Part of a small language model's weights.
Size: 16 layers, 8 heads of 64 (2 for keys and values), vocabulary 32000.
MLP neurons of a small language model. Each row is named by its layer, matrix (up: input weights) and neuron, and shows model dimensions 357-484. Each number is 500 + 50 x the weight over its row's rms, rounded and kept within 0 to 999. Numbers have three digits each.
A block is one neuron, or neurons of one layer that tend to fire together. After each block is what it responds to, as a language model described it from the Wikipedia text at the highest values.

L2.up1621:501463422514487522566474504473512556494523541565474374441513509569512447566603561440490551484495561463446459473417477487473567439410453482539493498392493467529570451555480407549459502434466453593507464543382462521499505502499486559591579500486576522491556462537545547434471520414488411526542374472573441453522384570521492535495469484524483430472446505544472583438496554509536508497530
Description: Technical noun-phrase heads. Nouns ending a noun phrase in technical text: plural -s in chemistry (residues, silyl, carbanions), ship words (boats, hull, vessels), also the/of.

L3.up513:497531485442509482501452517464471506445565579488475530501493558528526383556593491499500589434452500525438530562517508548471532471469467496597480524407479404648540495492440652509488535571550462528517450493476420461477494420518415456511518518445402474484459456527520551490503593561446582504428553463549367452448466525486450484489484506473474568589463478481586496435524512593459545481541
L3.up595:570405504499491460537538451537458444554571553454417465546512487415446456495576537542420487483474506496447588520476584447475502473417492487502477497484476548507576477463502604479422549615557463535492473532504525470537467415455423550542498457485455549495414456759468472489367580466507398504517578440524417428438531502536580524524587411505477529496431567465495424514538497476497409581641
L3.up843:512505556466495443463441519543441417523553484465443536446504471398532464522559571438532478589598519590556491547486428475478540464584488521556507534571510497493478554528453429543346507524538486545502483607475545444527445533596496541567480410647520615569491470527513514510434544562653468501553577476655547470473482478548510527517520522531476480540549507506457416487536516432466489507510
L3.up863:493499559536415532524386517471539426512513543468412440496436573538434468509507603519571472467549598514458445435579535476466501429437586408531505536491542516507464387528528443457479528554448531565493537492464483489510445362427473480603448425464538416473425482477416465437404499451606445502531480517566517469452501555589547413470480501540462462510509468496449425479502500557570469505531
L3.up1029:560509467486409504505558487406483439544440541472563463464494498479554514623496548500443453433575546397549530540490537469436500496485462458504389491449536546550468462602531433480486547470481502582469553664486492535515415302507485605476539490493525445550458482572454579569464594497499404434513518465570504517455572519526435385480479442575529494535473481510435474499534478569445537538522
L3.up1591:558555524493440489498501518444506529478558471495445538576490542532430473522520519501478529465577539521495521481572454460475381514536445442531492465484502514504557471439508389501398578480517527470520521585448481476500457541549518574506429513530566443448536506492481517484514477530511414586485471545519537459492447471535533392437489370551528564527435515526595510493565508490515426444511
L3.up1814:485494443537453513438512549530523439556573494509436450517491507535533357479459566454647473547503576455462502475493444457531455492474470447589487507449512470512436459598476481528480451567477540505498562529484602419481476532472503460502481454507497417453479511551532501540433532551564542485419531498564535476543476540682477458513460477533472474489375545557459474481557503448524498417599
L3.up2028:411521557508491507555529504408423499467482502550487558419454519487512459503498525485499592485502558446525547429442532539510431505487422433517504488399533405565466452466555505451442531616513494665525492546438514502405498450447447519499435455592511414600457427570508504520435455568599518525571475580589461449492483473512401530479419413497529557533511603506519464487493513417543461517608
Description: Predicate participles and modifiers. Past participles or adjectives right after is, are, been, be or the in technical expository prose, such as included, found, traded, shared; weaker hits on prepositions like on, at, in.

L2.up1509:534517535409502502460508477633420468429507582515497551575515469598487491484521534492499443450550550526462544517476479485489432559497608438530334489486480496533528480428533484439544646463506512553562446526494554562467497495456443480386480468503518437399528498508392494492496542523448532562499482497547462482482440463473496517522507530537503525517515489488526503544484476465506409498574
Description: Table headers and proper-name words. Fires mainly on "Writer" in track-listing table headers and "Northeastern" in railroad or district names; weaker cases are scattered content words.

L13.up340:459544466465410500511491566489474500501566507425511540615522550385443555499523477449482501378441583522480588454584379536498561533328585463514532519509560541477502537578550520491458500491486528442537532476501491454471432508484503512533535557614480449470545465541567529546561511550533404378479518497559553477467564489497500464486512449461469446485464532428498531508580460575579363469531
L13.up557:413570534588458481577527574509576530470554562459487472522481493501482561481424489447481516481495449520483513496429545492540583493561398478542508519366563444519450492504575508659493526528515566537467364584578488424437428488387450618476504444441455463524511548554460466518482537403534427415447504531508543454527506546558538521584503397488500492485531549508441470489523508558530501480491
L13.up591:382505544536453417443500479498501483525624517543502474535519517452441472458498493472486502440569529401492433572525448470493518506528523455481504517428519495473560423590539502536471551515470413496492551589488526542534489491485470449512525487482515502509563483548478578445493593518543448463455431454541552475465490524567476418536440474516498536509565453555563523474459484504393534520612
L13.up695:506572519496478513507438486553480470497573403438526502523422526509563485408514447409481473473592574564573513477467407516485516503565589595500517487467544447562524524486529526587498510432554599464468495516492447407468488430539571563496446503690521528499456543540537463407549492581540492546556622440508524460530486518514477456497537523622406526543468446461608499533554519499488432477494
L13.up1372:547457412488486478563425521602476469523577511486427565520489543485492521497471554522488483490549545527542472523460431536563474471536506341502497472367556480557549494543413600638451513500430563511468539430439577454555537451492453512480395511593460443436503532518528505421567511583474515491511522475600474481553507534492458480459512551573456474498497482443417468460495549465523465483610
L13.up1701:487498447495488511623470592401535550519578462495568592508374519470513482487565491518566467493531501513508487500494373481530513444476498573600420472532547535534459466525520522529482476516594478517500443421597547391379549489486540501508501437457486461442544552485482510567444610557565437530485467444558488495501580609464539455526435473575447490562454518520440531510525510554507470480494
L13.up1846:516471518489462481404371506457556492392667448443552478577475453504525498517511466388369506452528598482537552520588425594511460576515568437548397486523573433552517493495514500606528516499529425499467483498517492464490423477526455528523406455485510486592488495599529538500509489545618477463506489502521505428494559541554525483531522561457390478536480493414496424455470491446539502513550
L13.up1949:424442576474421529490497518491529449510530520399504549505429435570525493497521505502385481404589495463419565462519560567414529569460510448541474531468466463547487541524543541534490480589444528516500420534471512479530454382539453455499559523468477521539592505526463589471492506448489466489495501480496467570520658507495441515563546390437474561511485518452446596510517546458545493563542
Description: Function-linking verbs/prepositions. Verbs and prepositions that introduce an object in technical or database descriptions, such as supporting, integrate, identify, uses, and classification of.

L13.up100:484511515437486475457469528460566505428481485530466471476509489543558443547523398382557476562523500509534492433456517458552389481554466522424474491501419520515535490398571479495501508507514490528583488550493625482484586482436489519558601365468475470380497346438382529497484545503499417401517434471594481508517519479502495476503436441462562463493472481437415457483436528475390588457520
L13.up261:422432490550466528467480483514459536383454454534473417447503469469520516527511397439557533479466516533447556574479599486554418451504493444573496484436432634485595533463512471569385539496459426518551494613564548517489557459439605500605581437605445451460559487448422438525510505510491450459567469619517486537510520474521461446487468462474486523515425564545545549482451496394484436408514
L13.up323:444497438437510504557533520436495506404476489506428446522566485615519417504549451493465455523561499495448556492513554525607416504547579465548501500469492559450609505464475464503456551501505597430561515580444493482541494433452474607519603323508491424531531474453490539473536531485517455404599468472532483518425589527443500485507432432505523464474506469593465554508477489513505504498473
L13.up543:450445463567486533511664434345508532526597446449436539525517434456547429425461461536450443472500531545497498493509492514552477517489538332490483460532491553563447458537510521507408448492603520498540508636497546479585528519414555494523515469533475513501480478505471551480439494517542479587509541493520446486463579555547512443488443467451491432515564461506469459390518530498485426399439
L13.up687:446502510447510518475553443442489530453602418493416550547493446517512464407490475470572489555497423532401564458510560480617481519577481349509479504502446564468499499518504470513407466419572521494569421595497508515521461500374542466522551380537476492518467533497515525433524503482532437500556533534513444449455544542484553465448395497427497445576535471542488481429491531479470483406448
L13.up1026:450485547500411557506576514445495525447550519452532560532432531534558516509434413502580458432506485539469498568525511438595488490506483454556412497504485571519552562489473464570314460429589472526542495590507475459524459489431446496472514407471506548530487479439508467495486503522538499478611560519462428431470537462544527382482477521478501515580508489525569481480426521520427543491482
L13.up1443:517539428492447545448549438468485460501582456503421466545453423495538425444456523504533457563548543519480523506489491521590410490504502421582434483437465449510528470502568527504462519469586537493497498580487592471503531485453510515492517466537520468493401515495524450519447546512496475513494530485515369483430535543516544447586431506481546482528581486565488475485406517493498406395483
L13.up1569:489529525544505536551431527564441524478594525533398435560508388458508541562517396492468440525520502428461582469382556481488469549544452494481484418470475544519529572452476548457467510482608480506456467558570590527496520491514493587535553417541531404529491494442448497555532537565474457442546413484501564454435547476528469471495562514438514483489460522485466545455527400582534538529373
Description: Repeated name completion. The last token of a proper name already mentioned earlier in the same text, often its surname or a multi-piece name, such as DiPie-tro, Lund-gren, Sy-kes.

L13.up381:421522462499571486498540539473527585497457450538496431425546557511411464481494482492508477502553534483466518522441497484506436598435427493464511532414510477570544535525525498492459472494459524440434525542475469489411394508401590591435442461548585505492575427522476402466470494478482514500542498605551512578443488514473458515584396529617593440550487479605481456603536462502471445510549
L13.up579:505456499480522475496534495501448616578503612448459487484488504464493489565461430514533484474556415459479479534490487570529582461464440498485588547416590558559533502528486439502565512402556437523465513511567505504531516445454521525435512544403579439453419601522467427487439452468539588461509539531493477563527487571538418495548516540492537531555598470606515493543320508457515546527541
L13.up820:511441521515466521481486501481457568508458565519411535497509515543560546437517541460492415437529423482478459560462473522533443470626482517507531487504518473493519528517537444486459506545468521500464575533479434593497467499509474497457547475548527485523513487586387426417527605509479465457522483576513503525568520501476582448545496409586452513586482669508525575471487453425488357522457
L13.up904:485525571530511471404518486477498571366461495541517468511448507595514486546494467477502442377564505522501545541470501529559453497528523425491539472404523585486465535528440415501532545542469449531476566520540493598511463465417486561431521493376477506393504532496417438434530582479475512456512521570498493503523561467431598492537464376491595546530560463533391550478487414502448521558560
L13.up1036:519514475517525508506523521412455536603441481469487458430541549507479468554527474443495468511555477567489507506387547472462454520511510413541558489469572475541539531510473499532468592540495514584475536514489504482549569507453579515492469530468523488565450467485536468511446519471490446546490520556593447506492452542439487510504578481479544469489575511575561451475492484497479426513520
L13.up1320:455589534594462531521511538555492513503505519545482410470413492463507447554534543438518431519557480472558469446448542637540527570395491343544504435408515534470461518564483404602464520463500543517497533555441568544472486534499468481492507520498527348533568553472482418416565534519438505439505496572499537571528598523503484451474487529548523470488581426531422512578418440566440402468455
L13.up1425:481516532426425593538493547507462544483474537445363496513514443575502409505501525458483314521507558423486524520476490537524460489446476552532455495485486585518480599418476380501465506566493503513474477510532510523481542543481528488551524561542522573489578497535564545536449553475565475384574565483550425433490501548464512457490520481405537584465425508517508545443501508476503418491516
L13.up1699:473511528492468493508449489467476534520445437438466493533504437479589498541441476473422462476529493543489518505422522496534446502581503384459502492471436560539513603502496459588460469428506548518553439522594557511419545368483543530565546450393516454519475538516522550436478561501478374489585467492481492564489515443487505553467464456471498566498397548580461429463476569530579513524517
Description: Upcoming year predictor. Tokens right before a year is expected, such as table separators, born, in, released, Tour in Warped Tour, or act names like Act 1996.

L2.up1024:483516516495542476528464510452537479459457491487522614469475457514490450448541451523500524525480572591418511503575502548454424548546532579492498483492491593556451526496484532516567485561657577470546459478497543489459542548422516478532489395371479493475566516431492514569484493523526525379516480488548529529534489469479499479466539486533499424480521471709448486533462502530483570453493
Description: Mid-word name fragments. Word pieces that begin or continue a longer word still unfinished, mostly in proper names (Dor-ough, Levant-e, Calder-on) and also ordinary words (pill-aged, resource-ful).

L3.up22:454526541566501524465488385478396508515460576510436544474503442632607470481478451444561450499445502495704572525488546598515435520429560520546492497397527527444561458540495467505468545525596489545488534515525517561511479544495444525510511520539439493485514467503498506503497537442491523454543546612574539532475453494471558546513450359540589428574519502511516523483383433537463472556481
L3.up122:527471526555511539508587512525517519528493604559476485484590528419429513580470470473562574444472508491568541494469506514461530452445471472432464445454581459571557529491499389529405518598513449538479469526576492381469470432437480509524462486505527552432557505484431481572374532395497490489527551432541496412486497536496520551554465477499485584616477508534515491516491528464553448588516
L3.up978:507437484485466656406459524439535481503564566504442501521537490468543515524429392563459528545584541458476506525546504514504445508479431560472506616440479600577511481538542501471443636615456423485515444558517475568552516406469403505529512484528573488455572406471511507519488532488443513491479482479516500475487444595520485546586487504504519478608443570445540451471468389531453469572526
L3.up1000:555457585529575530520486422314475570519494518532524489411510465529415592516527436526386522485515496459513520521488506464548531510489550449549543480396575521493466578450545539524517486480520444514495434483532514517612516467521585490537522526471535466508533488451502495505557528520427528553488537595535572516498475478407638466435516528532564494545494459519601522483338398605455484549440
L3.up1138:502327431482459560444506475429484542562522560602450483551507519558574475551500482452486427486536460515495470481476491654585479474487545519482518489459521481532520578491539464537546521538451448526481538443387524561672484475508411472614524521536475558462545414529463412464517609524504524434602474516571505556495502503488494530496523445547494505575521483418517416490434505548465406505505
L3.up1428:420521551523542505542516539491549519446467482564522481509550559463456502631560502500457532539535526466427507519489497578557465481571531551571510495548527519498436470612447426481560461504443490538481438531508565529541381429486462484526496564525494597472526463541434488587462499506522533549457577486561513508557486527479519463541519411518570564528446460503516484554503513542442532475515
L3.up1705:554369535534491503477491547523476511515526486480463454525531486519548482547533447502509581503436520503494571512519421516541497539517638459610561530497483508532502465401558581568475575490471466451486497478525518578539529413554422557512582527550517519500536438492514452511492455480486477464516636493553447562539449517467529534544489534460487521559487557500600441504507509571530527503523
L3.up2033:514390545523461557520526526432505586482520423683535493464510586546529491555497421522503416477538450474542556490532504617608484471525493518485511487452538462498534547492550504496521568614456481502526470519565577566630472425470541525514513482478531641439631462519426433497497501459494575470604503543624577550549507473441462477532451427517569482588506498521574486561405477487449514516490
Description: Wikipedia table cell values. Tokens filling cells of pipe-delimited tables, mostly numbers or column headers in league standings, squad lists, election results (39, Goals, 177); also census prose figures.

L13.up189:481428495591537481428523485533492483426533573567547528507477403527550418463527447417573463431533488516421588462539521510436433566463437532488538491443489475549508511477537430503508581538504479506453548498527549455543451515518521495531577552498441471461617571458422467535467489528586485480565505455563519446508542478437524468539465474407550536494503496392551502489522383470386462569512
L13.up649:552496543483466471546510534453592461484420461483472478562501498535505423495552440497506458515480446534372635461556526490447488482480478480521403510466550514568520427595478345534486470482521487422449487388505588549480540436540492442486456473410528468390438469486538475537528513513574492504589487461624517442459558398450400433477527472541428496596473473427598544437525396436572465474491
L13.up876:514490552549383481530461513453538481522548422565553499524510634513438510486541497520478468461487491595528485489553531495423545619522509490607528486439513533566590474446502503513415515499462621527475521546461461522482500404517482622474547598457548499477473496535480487484478531612394463461522492490573452464473520432529512455383562425571549630471532453516548524454501414475481490553516
L13.up1424:503431531570512524470513513473489454486479520576549591488410498442542475559559471505423470498469469543488656508549490481472528511445500498531405503341494476513489527504479482447538532523508610456525468462439477491462456493475441512530477489571491462518532476456493552527482612491495517549461461401542443483497525416473492502499432418495439491593467572464434465457593451520461543504478
L13.up1571:605561466492458561501456452416470461473527501434547521507376533517591411489519495455484562454514480533494567523479400488486443485529541471612432513481493514541455423581466488489461495533522572539390513456430508463574394524500456458471485522474631546493480504540510545497447550553593509505464520518616429608502540525510583450551510559512443587502497501431389455484525556366534414566504
L13.up1610:573407452507436469451532528499504454497598532531468506554468459394502474497578551551503508422496536503454551514438450529469508538430623498458502515498489455493479458521529396485545490498476481482485433541443524488508474490484460459600520506539452495474515516559519573456617449416472516516425405443568457515499548478504519397505498423502473538594509513540460450459520463511527602493489
L13.up1890:476506418533465511477385527477424482377489514503518520487438591548494550488451435543511501518575498496505537467547580544541502453407442525550480534448508466448594550542500448504525456513512439556519555455530509560503561551461464580628578502548458449405525472539464438498516546505474535591516509525496542443481564480491540555459458404475471399480402440515595452456348491369464397555392
L13.up1989:447438421524481469467488488514571456506601516517499551521471552552514440436513503503442484440562500469401535395657448563382498534517547481485481511492472496517513492564521452459513489467504550474576540457457565458406485469465554506502574544555532432545509407444504468536530547592455296504438480494626443506509482388522514475451501487557499556540406451409487500484508523510477410564505
Description: Disease and list contexts. Function words and word pieces in medical passages on illness or treatment, such as suffered from, the treatment for, died of; also items in enumerated lists like olives, grapes and bulldozers, graders.

L3.up159:469471491537509485399539631412520426500508602604585420448460509472561466503479412420469536530552522540483492359566498489508457399510498469579548500491509497521445570507515472531508464475477513535515523564527541461507407498493463587440479483545502503474501522558437533474425501498617406490477496479588531493486520488479454400454521418450532517506482510445540463521550526468451437545566
L3.up371:437439491468598511555494472509508494535512507541369469470523471497458459529513503521402502497498576450485492399507502549475525430540550399501546490513594435538561483495422527496450393506606567504502510473466502500610526378548379541469502380499504528568544444531530495506470514506550467539472487553611520501430480495455519490621466509535495429608515504473486366529439514563513450463535
L3.up1003:395438510474561486539504468442506485404552559496484539519458598481622412481589490509456530440535569584503443468499536521500529435508532495525465531471564467544486408533518499599471490480502561619513599543498560508549521449451437507516467431547493544474511487606464562528476572505539431505507485511536402461484504482565520533481431514514482466561471460500514428510524512452554433556480
L3.up1304:481376505385459557529465571422527464494511516490466560478469490508442556519477521478459441468489581487465507499512465521527460540515471528591444521350575450562541445528546559509465420544479484527506475532537539500498475436566431561473495428439492484605480420460504570577488589469489566436469536447605476499491573540516574572482501453499396501603502517525545407441551554612514485531573
L3.up1410:480480482596376470502524453479479506530538495463463451557487446505466505509461507434481504364478610533441501466508456492532485409510512502523472513456443495524546448564495511496402476564539601575502471519410508557396521489447445595547470411528518468603487508571538525484510528480507496496540494539555526481433509498499419537516482461538492519501515545509465361499395486412450506402588
L3.up1573:517491486518558540503511538622547504476575492451489484458532441501516505551560520498598490490453469557512556515528449512488451522529470487496463552416517502471567494432600490580444489531486515598468541557467398486497473547449404516527524424515460564584482401494510526617487605613490513534473481456463393429537522488447622517591429501535504527571485531519457413355604542424513485587541
L3.up1793:480407459545443502481495483466546445460518542472436418468490604452557427545489450464466470496622536480419571477513449490488546518519514392502520484528571576584504495514555454451479561520542428565549516456497453487517482376539418538535461393529508473537460474576500479456470503548519552454527561487601435428524457431494450578610486580563508460630515532494501441413569442497506458480609
L3.up1978:433517467486450506441609561390447522507552529535495607407484500426496352572460479519510506492475581477494529406426525550444451482362399461517521488416540480631454472558509503526454478579516493632543451509496497564526427499473516529515516524557546469506489438515503478539555533497543488511516579529564501408516450490469484513497453476511503540582510438600482492538502519486515379504529
Description: Main verb after subject. Fires on the main verb right after its subject or a modal/to, in expository text, such as requires, have, provide, hosts, had.

L3.up220:493456565451555563436521581494505474434450612469554533498471435478429497559486508539512518501479494473472573447486471492519445558567562494494434461464481493484466438552470517490582537507517506496455565590530443564452547551461457504469512405480568522420606507505598519511493467459422509549443492566534500398489508549424518518470497473483466572462443497522553505565528499593593533467516
L3.up953:538546484458530574500467522487488536488486462494567462532555485507473530534490452646627462505464444504698434585417468551495523512514563509473535509482537440532506472429463560503508505516593460493481473523537541473515559580455609520488509374444532551482506426585562501512477558555580562580533499518484414537611496508443504548445477580435563427494532493490511473550331502497514525483497
L3.up1018:485508488469484562451466455491556515458493529594499460395440435577574451510499500496499465373504508492565460451555444595492459681450476446564502509431553519567551548513502522509533466583498466552514527522532548391543467435498567441481605450538490501572594483436402481458549541547528465504531515618503485576425446456502518438530540485443509509500516487458521523367427510531442462581470
L3.up1078:552440567435505518479502579477555459554515446498513500400503447441520498526562542490507517557556561454469555545577510538459425452560587382527516470523498598541620468471539494439496457540523514539479533433436574481587573424477521453490509360447486487475496385502461557514575546532489532544503552541487549510546503491459560449503492455548524479517436476557632404503416477512446425502489
L3.up1292:575514548456487458485577521472370504543538551511482398368481400496498568530530569545587515510483437479568492513582408655494478529555522449477578509536486507493673551407423455537412406441502554561439525529489447493490450475463433468512496487457438542586495418510434472521550600487491535528524439475554446431534533543409444465519481409480555530463495611495557571471547505476458539473493
L3.up1580:542504489487487518499497443522528531585536422420455580524521443499443531513498560533488489463444572484513513464582452502492424570552513480483469527447485461467533577383461559511536448607497619401498469476430541512518596507498529416544508514483447452520580463485495516522495406474431538463521604598347478535585483490418506533499537493437541503499496532503535511492297383465544556516441
L3.up1752:483501521414643548555517403470539537457491566545466537482506504538521519500403429492516506485543491450499520530566503497481443560458495500578618468534536483556507512384521461602531517457521528403504484492514540524581517498461581541481513513448617504512572489421456459551560472532473532522525624511463541543572481514431559533466459555500530485493470510535612481490443310644460541475395
L3.up1998:437512594424557562507467540468514615510445486476458506455529510522488585485501516498438527437478463417395488523554528521509479506483446541494570489497518526552617485434474538536528557526441465463530483496480471501549591497521564503500457436376479539495518464501499384545506497532444625551523552530479503533475505536447554590397562524436559432458489496473613545503345402497515543513485
Description: Second word of names. Mostly Tour in repeated Warped Tour listings; weaker on the second word of other set phrases, such as Ivory Coast, Broad gauge, civil war.

L3.up212:491469484501480590547474484474486485516551519563566482472505530540479518549532426515512592520499525524499513505565469521543531560457420471580458465458514540514529525496490515506402573521474475518572393625569567456525397469513524578537498473462581490462593457444402456492472511482508460446563469504575438508537596465514514432558465382431501467525521523449458501470515461482494582486583
L3.up230:532480532482465559529518393513526468461532450526472474521542471572466430560560491507441533515457518394498516571494441575469482506535542496508477455551439482457507457574362512497479526431466523473530461472454563565572446662492504466500521478534538511526532428508510537474409541602527489559623497496598532564503513508519559414487516508448519471609375539459465510430496433477467515528531
L3.up715:515494476567494493452524571483522480559483531501499542490538449599506499561491533355528551554519484478514601525575436589494493603470524446541454514462564507507490516525553568546488572577525476503517554498488546531428413548489490528480449462467469510511533486547464481505504577528466561527578452572554574504506562489540553542444472544482441377534451509462528511455408517512369474466507
L3.up1009:527490467479479538469439518507406495556595552462547471482505457465472524568470403406515530628515556519462641466583508567543453535431560466541446496516567585536425517517470495409375549595495441542530467579623517567439566509492550475533498472381514585453490448468378432561446425554460506537535510554574546590533539471459570513467509494457459557518468528612448520479508425498510489512516
L3.up1461:570484437572529564464528484464529489479527523481641534424568479539481412549485476423530495509490496583494548525518583479537491529468454453465463554559467495473508523503544521532411495552351446548401485546540482493516503572551585458530541543540510538533541489490457457550443329514491532515518426516572569460524472490477538521491447517483422544492473620506509523432508496441448488462467
L3.up1578:588461480594488567450520501453532482499679471438563609406549470513494395549508435456495483496450512545523548538592570507518483626429517474512552530529545579500533654535516528521460522554474489552467453567440511479477518520538569522551519485509474566513520466487474492549439415536527582431563561553518507530469510501608539559427525501426466566504546583508534504465492483425515532380521
L3.up1844:512474453473512433497529525391428483506500571503418540547523395405531498587556442499444525477480523484495508419576511559541548484523540505503531507463504568518543494493559553466527552437490432548498457453486473516469627622494474489492494472468443494430511497548497506513364463541532553533481556411467294519463499490514516606529493544467546457485484530512540489462519541563574460362526
L3.up1847:516532462482476546502500499433550504544544467500532534468516586543536472592580391483533543552509518445551517506559522456527493515544467467517510482470525566521480486529484526525369548543554413527525424490484517476500472550510479536452493420412511489526512460469494492409401560552536524458558472492556530504500538493387509404494492500536435444567382578543463508428573492410423453531571
Description: Proper-name first tokens. Proper names of people, cities and clubs, often as the first word of a full name in lists and tables, such as Nikolai, Hossein, Vienna, York.